config.toml
vocab_size = 32768
activation = "tanh_gelu"
norm_place = "pre"
norm_eps = 1e-06
init = "normal"
optimizer = "muon_variant"
beta1 = 0.95
lr_head = 0.00578
warmup_steps = 200
decay_shape = "linear"
MLP neurons of a small language model. Each row is named by its layer, matrix (up: input weights; down: output weights) and neuron, and shows model dimensions 80-175. Each number is 128 + 24 x the weight over its row's rms, rounded and kept within 0 to 255. Numbers have three digits each.
Before each neuron's rows, "fires after" lists the tokens most often just before its 100 highest values on Wikipedia text that the model never trained on; "fires before" lists the tokens most often just after its 100 highest values on Wikipedia text that the model never trained on.

fires after: "."
fires before: "| ", "(", ") "
L3.up295:139129104154137136117148100152144082110131161141118133114105143153160084149143123124107133122150118202141152153119092162125163124104125112147129137153112141109115137109151112111084088079133156128119178096123102155098121148096135164149119129145135080160110114153117122139137096163130113102
L3.down295:156180112133116089115117136091125129127127103153140092102152091123174125118157124130119158175116164081154138089147136139160124104148139112146134124104157130080120108114084129134122130114131142141128160114133142156124109103129139141116113090151147073136126130127143114105074121145115129121

fires after: "% ", ".", "Pr"
fires before: "\n", "% ", ") ", "| "
L6.up113:087115122201117144121167093106145096123135126118108111128140142093158150156132189131135107115120123117084128106123128113111095131135136107148136120114134126141181092171137108104126121105170135109129116115144115109178152138123098111107080136128133120132129109107123118159126136149104105127
L6.down113:158131144144124117136138165119111112173169087141081122146157125106124144166103131152113123127095110121172120128135152106119110075126185139180118111125108146107118117145133143122139136112117144157102087127163124133159108138137118122102203123172147126087144110110146165128060136126140143110

fires after: "|", "|---|---|---|---|---|", "|---|---|---|---|---|---|", "|---|---|---|---|", "|---|---|---|---|---|---|---|---|---|", "the "
fires before: "| "
L3.up1637:162165099142165130117170172116089128160131091126155107109119164108125141147130099139153151148097147140159141105142140164111124105122127125124141125112094136114090098121161126114122136144119148115162118128098116118142103100164143111150129101148116127149093097092178075138105107127140122108
L3.down1637:180161109111136126120112151086133129111146126106126131120078055132145086132086092071114097125119135155103129109125137129161109140149122112102140149169149120120081130087169187068102123092083198119121148134145123157158134156173150118121102138183126180086141119134121111112080183155128137138

fires after: "| ", "0 ", "0", "-", "1 "
fires before: "| ", ".", "0 ", "—; ", "0"
L3.up645:174111140154099156104113129187147066109159095111109168118170131133143114172160141130105093154135102102146123108162114140138129121086087152120184142154101071126120164162111163097113158107123112094107105115128090113143135146137113135115106106137125099118127129109115119110135131125142101108
L3.down645:149120162172127104135107175106106135137100109113184129134151094173142099144130109097117156079109123098153106126139117131141142141134121121116126139143157106155125143122141141142098127154138113180104128118084125098098131131086136141122195123138082149144171143142144150140136148129122118106

fires after: "| ", ".", "with "
fires before: "| ", "|", "of ", "or "
L6.up711:150132096117101121082121135106182122117148161099125122102132116121164159126150121127145163139117124126121113148147153135126151124134119103092113133144133137092112111153131140136099096137130114133126125128108096141143120172143092107171064145098129154157142142154067137117173111144113133107
L6.down711:125150125142108140132114151119130102089069141123114087126158132105140130176166141107118112128112149101132151163105174079081155129151152106094133134092148082140135119143105084117113130135131164090160104116119135111128171120133153132125098129138125125144130089146121129110147157129111117112

fires after: "| ", "3"
fires before: "| ", "|"
L3.up43:129119110177100124188124148124123133175149132115115166133125101181110108132145130143164094136111165127147125168128111120115122144150120150131110128115118146151131138159157169168110100072155110135116159105135192128168124115156130149137128142141144105113140129132152116112097110150129134117
L3.down43:124128132155121165104081101089146143097133125120105121125150121137096091137167117100155156130098124153106139094102103130130136108112127100138114126114183079103141124122125111136126189130118099117141148165113138101142155109093105149112118109125115107170130145146095120148139127093103118177

fires after: "| ", "as ", "was "
fires before: "| ", "of ", ",", "|", "."
L3.up612:130148118137096087105080110130112099134111136107125181150119137141106127121127121123134118176134095126109119110137161108105111151131179121113126113136096126103153122175116123119084126133131133110098119125131127091115126116095120176112176131082128080115135145099106153115100123137121076147
L3.down612:153116111115120128113141085123148113175130116060067125116120126115114126145113108122134139080184121140128170125085123114141110121121136132122146114138136116090066158164141137134135122153123139163124116123139181171161123121128093114135154131169126117112096136112154121139129142146126157167

fires after: ".", ", ", "6", "2"
fires before: "% ", ") ", "″", "were ", "from ", "had "
L3.up1312:099106146147111141136131101114191141123163066122172147119126168090149127096110121096112140137141087126128176121119124104159097103156119137094149127073108129158128097129106140141121097140169112103139115117097090125132140143174133136111134114144140123101151112125177108147140147144092123132
L3.down1312:120142159129104149133147163123134127141144079165130147124095102154149132119127105143140131138103165110119064157120102083115120053144110138114092129121138128097119100160141129117165169114139128087146109094170174120107089146134128119105168142171122129164113159132130082100114111131136122090

fires after: "| ", ", "
fires before: "| ", ", ", "'", "|"
L6.up12:147150107130136145086164101108089134120123087119130094156081121105105161141089106158119147108140134154129156103106099142143126116131099132151081167112087123095121117124157151119129143085116173131124112139121106109114107092149099118143089117172168069133122116133086124119132131143149151062
L6.down12:129097149111152098132157125143148095122147135160115106102083112117129163126183122150176126136145127116135183176144170179159134070100116158131142122149149096089134132110135120127087120100118107144140162135155134129140093101115113087134106142172094114140114114104135136140087147098104142139

fires after: "| ", "was ", ", ", "were ", "and ", "males"
fires before: ".", ",", "| ", "For ", "–"
L6.up5:118140141167160113110109123121179111125099173108115120162096115128133124129132151123133144120126138120099120167174123095132160142164175140125114179143086110146166093142164095164128089116157112073119162168149162097134157113148123165159145135132159108085102123097141151109101125140142139092
L6.down5:138085137151110148153099166117124134141135137092105146114154114136080134153131109128141138083151166128118071142120178120140144162131126152143107122087130170140156089110133153150155145126125124131106120129114131143082151094126179113077112086140062154130135117140153099118147173164120143151

fires after: "| ", "\n", "\n\n", ". "
fires before: "| ", ". ", "votes "
L6.up816:088146166168101163109083111160108166116157121133093125150135161146105090075098094153151152175139144109155156141130162119075105185155129120133168157145181123111122104121149133107127105105121111122140126093130119140165151121106131130106149118130165143093107118112131092090092134179149163187
L6.down816:072133109117150119108120127107182155162135104126138115137092133123088100126169114112148109115144115147088125132097104119117094091102136146113168129110146176102106114184150135093113125141085126138156098145124144066127121112122119138143110108153117073106167128134168095132113136095143081100

fires after: "| ", "; ", "householder ", "3 ", "4 ", "0"
fires before: "| ", "; ", "."
L3.up1284:092107124115156141122115135206133141157125119113148124111118102166143093131129109127147114156096139140120118149096101137101187178122095099167104136156159170140098143128109136111096126112095100097133103120082138139120168159099133129159121151117163124155157084057174139101109127121138173126
L3.down1284:121142103149117156086089053108150101126164121089122121104136131135132101123157130129131174088141149153131145123109135141155143138174108112129098122133102132134130163108150161130131176116168148132140150138117146127118147134073140118142091154150148135161167087112140100138136135125157131168

fires after: " ", "0 ", "% ", ". ", "SC ", "6 "
fires before: "\n"
L6.up1638:133161152152137126103115124142105086152144113178178137113125120145080140105125140132133149096114096108084122151110125131167107154139096144057096111133132120132151145169150139132118122137104133120104097136131140118144130133133142097068137137109157164147151127141137109138162129125136121163
L6.down1638:116127154128087105113140088128171134125125130089146093129148076132102138157142172100158111138128111135112111205135115132117158119103134088134128111101150128117173105166092148153114123141149127115159146064144124088161101120105116091143124142073118104134118175146125126147148082083122149108

fires after: "| ", "0 ", "."
fires before: "|", "\n", "| ", "."
L3.up791:159153080125089101083148089118139131123129101110107129136122153137121146142094135097115124148125118136121158127129104130120113148127115112115146116147130133110107106157131140116144111109098153132150170067187134093128186127113125115127066101144119136093151126138098140108160156168117133189
L3.down791:111119151098123062109140176119150130093121135099157115161132087161132105119085115143106148146108177082138186101084127131145144167108115076152088141109136125133148131107132088102122153139128159135119105107146139168135109105189138105085157113103099103110138188099162116124133105160146157144

fires after: ".", "| ", " ", "had ", "MAR"
fires before: "| ", " ", "(", "|"
L3.up2167:146117146164099112118115132121144165123124112174126136122095162129110139106125116138136110133152102116130172082152153142131172125186146117117162163093109102139110130116109110153093105118158148091122085089144124126114128074128100205153127133093131150085185078137155092128122119137141101135
L3.down2167:137106132145159122119175095128123122130083156106139137115149127105161105136110128122165134147143126138134095118148109123141136072098134100075111116136155106114111192131132116140116142115127097102117154092169123144105156125149136123139138143131114116117130129131159141141157152123131163120

fires after: "| ", "N ", "–", " ", "and "
fires before: "|", " ", ".", "°", "\n"
L6.up1119:121165110161104117093156127110151142164123162129113153099119096170149122125172126119163140130123133103136142089148150165105107124115167147128131125095104166107115111150132132150148108098091141153107137155095152090091113169074116090150135102103123106187104100133149136122117135075128162139
L6.down1119:121093152154165139167105143123103142116109130127132126125129111105113146123161100116126099156096119115126141131062110109129174139140096184139123116059143155127098159158108139091148073172124161133144118094143113152152153099188136134125153127081100126120156140113145160167148134160124124140

fires after: "| "
fires before: "| ", "|"
L6.up2038:122118093099125151158097116173156142107108160165140163099127094147102157118151162139135096127077163113100145115135143142150166116109145068116081141125157161107093135119126120130159106125130080148111095143122157089184062143129133124147126173077129125092139129146138097103120082126134105122
L6.down2038:131118133125096096145085193130142148161126181109159106127086107123104114130158100072145141103133137095163141082099138073145070087073109096111143148141101169126073126114091128130156104142087157145092144152121126145116106158111115121135127132102123124158095129119101107120112119122152117122

fires after: ".", "| ", ", ", "and ", ",", "was "
fires before: ".", "% ", "%)", "km", ",", "males"
L6.up282:158110146120120143176128107096123102130124117144105107129158104153155187136173195154070136134136133106107157143145150152162138126136098160137176135120137129148154157132114083149167075111176112097142100120097136161106185157156119146129151124105125097108162147123146114112157101083119092126
L6.down282:134131105113090135170086129140114090128148133082147140148117120098115091159166158161139152148113118149101177127128153162114110102108108116127122138122117127148135110093126125163109180166148122122121110126073164136109145113144128138128115115130109108118160140153128125153073139127125161123

fires after: "| "
fires before: "| ", "|"
L6.up494:127116078118107173124139079143149099160168124125147148111147109142117143151135163126124128179141114137174144112115180152116072149109130082087165142133155122119125112101109123119133156111146139129158085129152155116097125151128102187117082160064102110138096091144146087140163100115137120095
L6.down494:175116121125119128154118111152160138151140116076087110159079101109123113130152137150157101171089118125108118136099157128095190207134140107140111124132139098125092146094138138135152119124147101120120154134140096123138141097149149159129087140109106132110101163130104145106082127128109111122

fires after: "| ", "|", "Votes ", "% ", "Candidate "
fires before: "| ", "\n", "|", "% ", "Votes ", "|---|---|---|---|---|"
L3.up503:122120109150092131128153069099151211128146101103108125159127098129167151144138102082140150147159125110152101110105135132136138157117125117095162111106137119139101101185140085149134136129150147159176197124129121141117151107094133111113123115097145118112136092164155120092119131101107080082
L3.down503:132140128151135146147138143137134122116102118118105101133122106105098154116172194145197120134120125144121115124138120099118144142124130130148088072110148162104174137168139116130129125130165140107098125151133056113174121126104148148121173093118099129133145105125122087107133134138136126199

fires after: "| ", ": ", "0 "
fires before: "\n", "| ", ",", ".", "|"
L6.up1070:132117083084171146141108135109135140161135120161172136069124134118143135110177131140148176104112106118081156139081145155122110155140171148083144130151163081165068117173114148144114102105112114144110130130139121102111124099117089131137161117079168137081114128137132122093160154138109107121
L6.down1070:179115159169109104111091080121165141115126168114110163112145157147104128135130148114134103132139141135153111108138121086129142137142111143150134099107156147157110144121113146122132128170114128098108114097120124113104136169132104135133103132156083137142122106134085133179130117164146136124

fires after: "| "
fires before: "| ", "|"
L6.up1488:154104128155110097147180124120178172134115126131095132110147111124097131145127136145159151108111149147113139137126125110136187123162139168160165129112117095124063132132088123129137116098108117155118104136099092095129117133094151092111134122120142108182091136135192117134154151119163088146
L6.down1488:112174087138124135126147157140102129104128161132105159101147161159106101128142168129157118098155148175121136149150102140154157104127086133127136170101093105127116139108145174145122146158101125123137120136106113112178131152090085123171149112103119135112034095115139135108107136120119105120

fires after: "| ", "average ", "3 ", "1 "
fires before: "| ", ".", "size ", "|", "\"", "1"
L3.up1322:102102122125117159149142124202126136103114150104132093105128161098154097163152126122119112127133118111155127136181121125108180154103128136140122109107098113117114133164114103158149168111124179117134104135124123188161099166133126079141075142152075128104143120175135177125115114168125146101
L3.down1322:094115130107119122112161169169114112134103132129110144119088127121110095137182143147120152121163113164120093136152107136141144096124106125138125098120159131123107108103156138111084073119108104127127096129119158111125108130104174134111152115141143127099180129125117148094113122104119145151